MLP neurons of a small language model. Each row is named by its layer, matrix (gate and up: input weights; down: output weights) and neuron, and shows model dimensions 48-143. Each number is 50 + 12 x the weight over its row's rms, rounded and kept within 0 to 99. A neuron's up and down rows have the sign that makes its largest values positive.
After each neuron's rows, "fires on" lists the tokens most often at its 100 highest values on Wikipedia text that the model never trained on.

L11.gate507:20 46 44 58 49 53 59 52 36 54 39 57 62 81 20 57 49 58 63 42 45 46 44 41 50 39 27 25 56 57 37 57 39 50 75 45 50 78 41 58 52 43 43 59 49 51 63 47 60 61 46 27 52 63 39 46 53 37 60 67 38 54 63 57 54 35 58 49 39 44 54 62 28 45 50 42 53 50 46 49 51 63 68 69 35 44 66 43 48 48 29 78 60 53 77 46
L11.up507:52 52 39 71 43 54 41 32 56 54 73 47 27 53 45 42 60 41 52 56 62 38 53 63 65 48 67 49 65 63 62 55 63 50 61 45 60 59 45 63 42 50 56 47 46 47 52 53 42 57 64 38 37 50 50 59 35 59 52 63 58 50 76 48 40 58 68 51 59 70 44 20 43 73 62 70 56 38 52 80 54 41 49 61 63 53 44 89 55 71 56 55 59 62 69 52
L11.down507:39 34 47 35 52 63 46 38 42 64 61 68 42 50 57 45 38 34 49 56 53 46 53 73 59 44 59 44 41 37 67 35 58 58 46 46 97 48 65 74 50 50 55 47 59 43 71 52 40 38 28 60 52 52 38 20 53 42 66 64 13 55 54 69 41 62 61 31 36 46 54 54 47 66 45 47 76 43 57 52 56 55 51 52 68 56 66 73 57 67 51 71 47 53 40 43
fires on: " "

L10.gate2:36 27 38 77 52 46 30 57 53 43 46 41 55 59 42 29 49 47 42 49 52 49 54 47 53 39 39 17 70 51 38 30 58 63 54 44 67 52 91 49 56 31 57 50 63 57 72 51 48 67 37 59 45 53 62 41 73 58 51 41 58 55 56 47 29 81 45 61 51 42 49 39 42 47 54 44 55 53 64 53 31 49 42 80 39 48 56 71 46 61 33 65 60 56 62 42
L10.up2:43 46 46 71 52 42 40 60 69 58 35 37 26 48 54 71 58 60 75 44 55 67 59 56 57 58 56 30 60 59 46 60 52 59 60 63 48 66 52 48 48 69 52 24 42 48 56 34 57 35 51 55 54 30 40 25 49 56 34 27 57 63 54 46 60 52 53 29 63 64 48 47 51 63 45 47 59 49 38 55 43 64 51 42 55 76 61 48 57 66 49 26 40 46 60 83
L10.down2:48 63 57 57 58 37 66 42 54 59 56 46 56 37 55 31 52 49 54 53 68 44 67 55 38 47 57 59 62 55 61 63 30 42 54 45 33 54 31 69 57 43 40 11 41 76 48 48 49 64 67 48 60 41 46 65 46 44 42 47 49 64 40 38 41 41 41 45 30 27 36 61 45 69 65 66 29 42 21 32 52 22 67 40 48 42 35 51 76 59 51 66 58 39 38 36
fires on: " ", ",", " =", "ad", " ("

L10.gate1:29 56 37 40 33 68 44 35 41 61 52 41 54 58 61 37 63 43 54 40 61 45 35 34 52 47 41 44 54 73 36 58 47 44 45 50 74 50 53 50 71 67 48 41 28 61 53 60 48 49 50 40 37 70 62 33 49 55 64 55 46 61 59 64 58 72 65 44 53 74 46 41 51 61 56 42 53 46 82 73 30 70 37 65 53 52 35 70 67 49 43 84 47 39 34 55
L10.up1:39 47 23 51 48 53 54 35 54 64 61 60 51 37 42 50 55 35 61 39 51 52 53 56 55 43 35 43 57 62 40 77 46 67 49 65 66 59 45 64 51 48 43 46 46 59 50 71 45 29 55 44 46 84 35 40 46 72 69 60 62 48 52 66 62 52 53 53 77 92 61 37 58 55 58 29 53 45 41 51 45 36 53 55 50 62 58 57 61 54 53 65 54 43 41 34
L10.down1:49 66 51 43 41 36 53 51 41 36 44 56 45 61 45 56 56 36 56 65 32 29 42 47 51 71 36 48 46 51 47 53 38 50 63 66 84 77 53 55 34 44 32 67 54 59 63 50 41 56 70 55 45 48 66 34 56 57 46 47 36 54 37 67 52 46 56 47 55 43 42 45 51 61 44 33 44 54 54 48 66 71 42 74 46 48 72 53 52 50 57 75 76 50 69 46
fires on: " \"", ".", " ", "\n", "2"

L10.gate486:35 36 50 62 56 55 37 59 48 53 42 46 44 64 45 64 41 55 52 49 42 42 54 48 51 66 25 47 55 43 29 60 41 40 60 71 57 43 63 36 43 53 63 66 54 52 45 54 55 60 40 62 47 47 64 56 32 34 49 42 25 38 37 50 51 56 70 49 44 52 44 73 19 56 63 36 75 53 59 50 33 48 39 48 54 29 59 57 49 31 45 62 27 55 61 40
L10.up486:42 49 45 55 53 42 41 38 50 46 30 60 47 54 40 38 51 67 56 56 49 40 47 63 54 51 39 47 57 38 51 64 54 62 60 50 23 68 56 60 45 54 49 69 52 59 62 39 58 69 55 61 70 46 42 41 38 45 53 59 42 72 53 51 70 40 57 63 48 57 57 71 36 43 68 31 57 51 60 38 49 72 53 37 69 44 77 54 69 44 51 51 39 71 62 39
L10.down486:42 57 25 43 40 67 48 39 58 72 40 61 67 60 45 43 62 39 41 34 40 51 29 63 36 61 60 38 49 46 66 29 77 64 44 48 72 56 65 59 37 41 22 30 35 47 58 64 48 43 56 29 48 48 45 51 68 83 57 44 53 38 51 51 51 62 38 55 63 36 40 43 74 32 51 46 32 54 38 63 47 65 32 44 60 54 56 36 53 47 48 51 84 33 49 38
fires on: ",", " of", " such", " for", "s", " or"

L10.gate24:48 56 44 57 51 61 54 58 25 36 56 43 49 90 56 29 48 42 48 39 46 35 58 30 49 54 52 37 43 45 44 57 51 60 69 40 56 49 61 60 52 45 57 45 42 65 49 44 47 52 62 43 21 57 46 44 51 40 39 40 46 46 61 37 54 83 51 34 52 50 48 74 43 34 62 53 54 40 54 65 40 56 58 45 52 66 61 62 38 36 49 47 28 64 61 42
L10.up24:55 57 47 64 47 67 44 41 38 53 46 50 43 46 60 49 63 48 56 42 60 56 51 50 42 71 27 38 47 36 33 57 48 74 36 58 40 81 60 38 28 59 43 58 36 19 39 55 60 34 44 31 60 33 52 47 76 32 57 38 32 35 56 66 83 32 48 50 39 46 49 57 48 49 68 33 59 55 52 52 40 49 42 42 70 31 52 55 38 62 38 53 57 58 35 46
L10.down24:71 38 72 60 38 32 57 59 51 67 51 46 52 45 44 39 61 62 30 44 27 53 53 38 45 66 52 26 48 33 44 13 31 46 73 22 41 61 55 54 69 31 23 43 62 78 63 48 40 39 52 46 56 33 56 45 39 34 45 33 64 56 68 52 46 60 54 41 59 52 47 58 61 46 63 81 42 42 60 54 36 58 47 30 45 53 33 55 58 51 70 64 59 33 53 43
fires on: " and", ";", ",", " (", "-", " or"

L3.gate384:29 56 29 34 51 63 53 43 42 51 64 66 60 45 69 36 33 51 28 52 51 79 48 45 30 62 74 31 47 53 47 47 51 48 40 20 48 49 56 76 57 53 48 55 46 67 45 40 41 43 55 51 62 69 58 55 43 77 69 68 60 74 24 51 48 42 52 50 72 76 32 61 58 55 46 67 44 54 28 42 66 21 32 46 50 57 54 34 49 55 37 38 38 50 42 46
L3.up384:44 81 35 44 72 67 52 50 51 40 62 53 53 40 61 24 49 42 55 34 62 44 40 28 39 44 63 59 43 37 50 44 66 58 64 50 38 35 49 35 56 56 51 58 42 68 70 72 27 56 56 50 51 45 59 28 58 56 67 71 55 49 66 65 28 39 71 51 53 40 46 52 66 57 52 32 34 60 44 69 62 43 53 50 46 46 74 52 45 44 28 31 51 61 54 61
L3.down384:81 55 56 41 54 44 41 58 58 38 46 34 64 42 45 56 52 61 39 46 31 37 32 58 69 46 38 75 57 65 49 32 63 50 48 65 13 48 56 48 57 45 42 41 58 52 62 37 55 55 54 51 71 53 53 66 34 53 39 68 31 62 63 39 48 49 43 46 44 46 51 28 59 44 80 58 68 66 39 44 45 74 53 32 43 40 68 45 42 54 56 58 60 56 51 58
fires on: " =", "vi", " List", "the", "cre"

L5.gate166:58 44 44 54 35 51 44 68 66 60 57 45 61 65 57 43 52 50 44 46 55 57 67 62 56 36 59 46 29 40 53 48 46 43 41 52 42 53 85 52 53 67 24 41 36 65 48 53 46 38 32 47 73 55 53 46 40 53 63 43 40 65 53 54 50 60 59 44 40 62 14 50 63 34 55 57 51 38 60 51 44 52 38 55 72 32 48 64 24 57 50 64 57 54 40 37
L5.up166:46 33 72 58 52 35 52 56 43 32 90 64 65 43 45 69 49 51 46 51 42 60 72 66 64 33 68 69 53 53 52 54 49 62 53 61 49 37 58 50 32 55 36 45 50 39 39 54 58 39 45 50 68 60 48 48 36 63 69 54 41 37 41 38 65 71 49 67 58 52 64 31 63 37 51 66 49 58 59 57 55 68 45 51 50 30 68 62 42 71 50 51 56 44 25 48
L5.down166:46 42 37 50 52 50 49 62 53 70 49 31 59 33 57 66 58 63 53 39 35 55 56 59 53 69 43 36 45 74 74 60 53 57 33 53 46 53 46 58 67 58 46 61 50 59 39 55 55 45 56 36 41 38 35 62 49 54 26 43 40 63 46 34 47 42 70 34 41 65 45 43 48 56 45 29 77 72 64 46 57 47 41 64 49 24 52 26 59 48 47 41 43 51 47 55
fires on: "ly", "w", "be", " completely", "er", "ally"

L11.gate16:38 57 46 43 54 49 75 48 39 49 56 58 37 58 22 49 32 82 68 38 58 45 70 48 46 49 33 64 47 38 39 50 37 60 71 65 39 58 49 49 34 53 48 33 29 42 24 32 49 55 55 56 70 62 57 42 18 32 59 61 42 66 37 46 49 69 41 37 42 62 67 47 38 58 54 65 68 58 54 62 16 49 47 63 56 57 78 45 37 34 47 58 40 69 65 40
L11.up16:46 60 48 56 33 39 52 64 50 40 64 55 40 46 45 59 50 56 46 59 60 53 60 45 64 56 36 34 43 35 75 51 54 57 51 66 55 51 55 49 38 29 52 48 23 58 38 60 48 11 49 41 59 59 40 60 57 36 47 81 54 31 48 64 64 39 67 51 34 52 31 73 41 59 43 48 63 27 54 63 39 50 65 57 74 70 49 50 32 34 45 51 55 50 58 34
L11.down16:45 49 53 25 36 44 33 50 52 42 54 45 73 41 52 42 28 64 47 47 53 44 56 50 52 47 39 34 26 40 27 45 51 59 55 38 39 39 33 57 52 17 53 50 39 56 49 46 35 58 57 38 33 51 38 53 36 57 55 40 46 66 56 49 54 64 54 42 55 44 73 62 56 67 59 51 71 56 48 38 55 57 58 56 48 53 57 48 68 41 55 38 45 44 36 32
fires on: " and", ",", "-", " By", "ly", " or"

L10.gate268:49 49 51 60 63 57 52 43 44 71 56 55 21 40 43 52 31 36 48 64 57 71 48 45 31 51 57 33 53 55 53 68 43 58 35 64 49 73 52 44 53 41 32 42 46 30 23 38 38 37 58 57 70 61 57 22 51 63 22 33 51 49 50 60 35 29 50 54 47 62 70 53 50 34 38 67 52 54 57 73 53 36 29 73 53 48 61 52 54 64 51 49 30 48 46 69
L10.up268:51 49 27 49 56 58 69 43 63 66 36 38 55 50 38 30 40 63 73 39 62 50 49 20 49 42 29 45 44 55 35 37 34 49 41 44 36 36 54 52 53 66 62 54 52 52 49 53 43 48 29 71 50 42 53 59 38 51 54 69 63 47 49 63 63 61 41 38 37 53 50 57 55 35 40 48 76 64 42 57 33 48 38 28 34 45 46 47 43 38 71 64 48 29 81 60
L10.down268:60 32 58 37 52 54 71 31 67 42 62 63 52 70 64 71 62 35 45 45 27 54 44 47 53 68 63 42 50 63 52 52 65 38 40 60 52 39 42 41 65 57 42 39 27 54 82 38 41 56 53 60 49 44 52 44 10 53 52 31 41 55 53 51 66 57 51 47 54 62 53 40 48 16 75 59 57 63 46 57 54 53 45 49 54 61 61 48 54 41 60 39 50 52 51 69
fires on: ":", " |", " addition"

L10.gate49:34 55 61 47 28 66 67 57 50 64 45 42 55 47 50 59 27 54 49 51 64 62 65 51 46 50 56 29 38 33 46 41 39 47 29 64 42 48 51 56 53 46 39 65 40 66 36 52 45 56 59 62 51 80 61 31 53 45 72 32 37 48 47 51 54 49 71 62 46 42 79 37 62 46 52 45 68 67 53 44 33 43 59 56 69 62 31 37 50 68 46 68 23 51 43 51
L10.up49:61 70 54 56 44 41 41 58 53 78 59 41 47 45 42 29 57 49 55 57 59 60 58 35 64 31 41 53 55 51 31 46 48 43 73 56 61 33 63 58 56 53 61 72 48 44 57 47 28 55 63 50 49 51 74 53 82 19 57 63 51 63 60 76 35 69 61 50 63 27 42 64 43 59 74 33 59 66 46 57 32 57 54 48 44 35 63 55 67 41 61 54 62 44 55 43
L10.down49:51 44 61 58 40 74 34 59 57 46 57 59 52 52 48 68 59 54 50 76 31 52 47 47 48 33 64 51 54 40 44 53 25 39 40 54 45 52 58 54 29 30 51 30 33 70 36 44 65 61 57 54 49 42 35 45 69 46 58 31 44 53 53 31 43 55 54 69 49 51 52 49 51 57 61 31 53 42 44 27 63 38 64 41 57 53 73 32 69 35 73 49 45 35 68 66
fires on: " of", " a", "a", "A", "1", ":"